MLP neurons of a small language model. Each row is named by its layer, matrix (gate and up: input weights) and neuron, and shows model dimensions 16-143. Each number is 500 + 50 x the weight over its row's rms, rounded and kept within 0 to 999. Numbers have three digits each. A neuron's up and down rows have the sign that makes its largest values positive.
Before each neuron's rows, "fires after" lists the tokens most often just before its 100 highest values on Wikipedia text that the model never trained on.

fires after: "con", "li", "v", "gr", "s", "Con"
L4.gate578:591535563477587610510497581447478457532577494526419491556522496494418497525575455476511490484495404554474463523469502454446485531502542460480525483518520520532457568423524465489513529467534487452566379497483416510431528517507499514545476511478470359487509485513519388441395550481525543531528430478443440492436453433564521473614505525507535567405519444507430456521615431554448468572514
L4.up578:521482481449464553571493478416471465505510566478473511475574503475417394560535554514557431472494463516512602467603579473497562369588526547553564486507485583515428450441437435547518571524563488510543573447470491552579510469549436434495485614408431525434536392446538548572520455490494530498457448492559467505447493540483452521496496464549471501454541470595525491508486490496483543480531

fires after: "em", "v", "V", "inv", "d"
L5.gate560:476453539495509504507476517531497525478513463529530482466505471555564456535520531581440401490501420634542496578522504500472569453566500545468439469424457501529539496472545570534422584441562566493530492561447466565562579450458486532502512493506429406480393497552478532405432477571444429644570511472554442535426458447515536525497445517547514590479584472611488520475525484516512436473482
L5.up560:510389390497547403370500487535509518564506585450463456472625525438466455482490513472442538586441393494542547528441556550442521544464543513445511464503488540524430552522505510521565476477504551421483548512519602471561532483511410501451374531529590564555551467563499508531472527547504469577536532535438494494522501495523461419383484552523515536503517536479595487496527474544509489450515

fires after: "d", "em", "m", "qu", "M"
L5.gate11:518423586537441527497509533468412560529410477531540440523473524554549486571509512490525510471526530506566443577513412557491515489503486467530436406488494469489535496480553606532566449429508489499476432497484530470560525415533469418620548456500521530539441500476522570405438558522452381558529481541473487537516417490545479541412495561553495599495516497552488447431435529586533497457424
L5.up11:590385431539443544515588443447500470512495583527574431504585428498462529493577479442502431433377411518557557483492522535433451540482415348474519484434511519544540479448451458469438481544515515485433528469500459535584495459515396514448489529545486468491471403428470530403415446582475471547541414502500484486450427496474494546508550528555462581497513512499572506452549535562510445495477

fires after: "202", "201", "198", "192", "199"
L5.gate555:524445491521609573506453476527511540387550556463516525484591563453460456506675473442517491560506490491514610474457445547516482560430572447541509493500502451493515501420501535541466536607468570496433505505522457582518543561448395446394491525557538514501501551507533474435417511491429568503413396509532542475514509574519533575419472610473538465453449495523473573568550445506549503572495
L5.up555:451486516520529598461626412457516374481524521440417457499543456483558543463480446453557491481515595583435473583499551517503578506512439420489476483471621501450541477461408502548545476488428468622506428515537433437572488467450424507514506529533375507450517506511499484495541508497480555499442431524488478497479515604489454485565495420476507508497452483456558529463464489505488554481519

fires after: "or", "ow", "M", "c", "V", "was "
L8.gate605:562444496425519434551391498424501493408511488466525520517537546460411566376531473495492517568541486558512513607459529478490490565624534494468561540505453519467468527499456476512561570679658540504475597515504480460485594484588475453576491496529503456504590474470513454504544484527494420558530474488529505584466525456491536503539475539476492607568595467508459554445439486460535500481445
L8.up605:472453550531479488568470455438474536577432443511471479542520420528433412431405487458579454474594517484499472472531555556502532449505491407429583468473483609466445509437517503547520471528445510498454448523578428438521490514567474459530573467590546537441474483511539475518412405569585396540568507477475483556399411458433448491406592492466562477515573477499523471491537444527587563459503

fires after: "sc", "bu", "ag", "th", "ad", "c"
L4.gate250:459497420470595486552447509474509465500484469522351476519574480485476512428446499449417446528500454450439588572512465502528482457555484453510519533383505522529465465470483495538492439534504448554520467496479405431389547472486461522503488491538392496569551527531541465560563462474481499519482574467534465537494507458422585521513527548527474612459621425561513527505428391452538469521502
L4.up250:547507464518425549584471495474515548524488489501452444504514559510523541493361537520485529481470574536571437492488476471485529588496405469484495496475566464391461512530467518460456521578529515577532572453505396565408449494510600479601520515527443547469444468450505603559465506483460414549570571468512516514509569525494524429412443398435523554479422515586487485482470475490600501480543

fires after: "B", "D", "the ", "ear", "A"
L8.gate387:457492513473508378488457535387493477515512560492502563517544519532463519501515457484501491509622562560438487465521561475466418462447426472441510508527509436542449513546556522589502563565424436571441530481606598534559439478586652365475473513502525447498465386488504499492554437522401445465543505472479555456457521463446441530442472547543554442421534460451532533492478530537567542473491
L8.up387:521505518387533477508397550531512661478520430489455433503544515471524504520485468467524494530424547512522565482497374445572537440522561506464592386591438554524451437508439520422489476528549513467496520544536520461458512482410548483423555516428456482479484619538479485553479482491469497514543520460527558555446584518447428515473453445438480397485471541501457487556458558421448531564456

fires after: "el", "is ", "or", "po", "was ", "al"
L4.gate227:563458487423547493487505495475486497402617507487518448488453451484439482506573522441491475412432488497465488500462473435472521593455546467502529488466539491567431420461478497380499519487578479505508443474491430433511537479481498511503553463368469473465491523360532438471583590503669433530488444476483494457507479483537477469554427497507468558594503564456460522478578441489481485440504
L4.up227:478525463497511458410620443431481542494553467500523580531495537456575431566612465503524519485448468505517602430379507513534455510485476488450531506488491457454487443473514468457480523476476412537474510568538469500575637507471488568478431452509444431457440486512533497442565467439584475527401458494533443543491468451572393526476587453573508514501440503495465539566539552454532518474548

fires after: "el", "po", "s", "l", "li", "le"
L4.gate555:455495585424515555489432581471480438555585498459579513498516494523586531540445451435539521451543463506467513475450562456410522513449549508603457568425489608548441462558510487420471568418626549523480493530499508499480536562500470450454531484509592454522416463437562450477488528493644557486449414522487422511489461486475513574591414480535499467373544526558483519448568393489422520496497
L4.up555:506544537536527483440609467391565562584515488483435471537504409557471514499622467523518587531492513447504485519494532526411454508491523445532531433414528509583532647367523463516526551464538460449528480495479471493447573521578485508529504487434507512578508509544513514494459491451630645466495435445584511475530570540530485462494553500426559446576548485452510468555482501492511481453471

fires after: "c", "b", "was ", "th", "i", "ial "
L4.gate327:518439480470422489465502513529512557559441543482423467512550517478481581457532585395446458485447422576439477458536482537446438491583518539500555560486490434477439427476507507437475409555587469511444484453455529510473479512520443524472477497493440519450462600415492457494471578586530572525501576523494485485503584493553516558477522402545438590550501472482532523443470532529506479416594
L4.up327:558500499532459466569489515467510558461473492497539441488483449544398565387436510411481449448596479527556454528501472474416450489511642407490508540449503485432471478478444458475596537519532436505512441462401461450472478479418521476503549489563483516559495505390549503584496444508482363503574546553463454492451571478559405541520436554576513458508497506527556531485425483505582510435548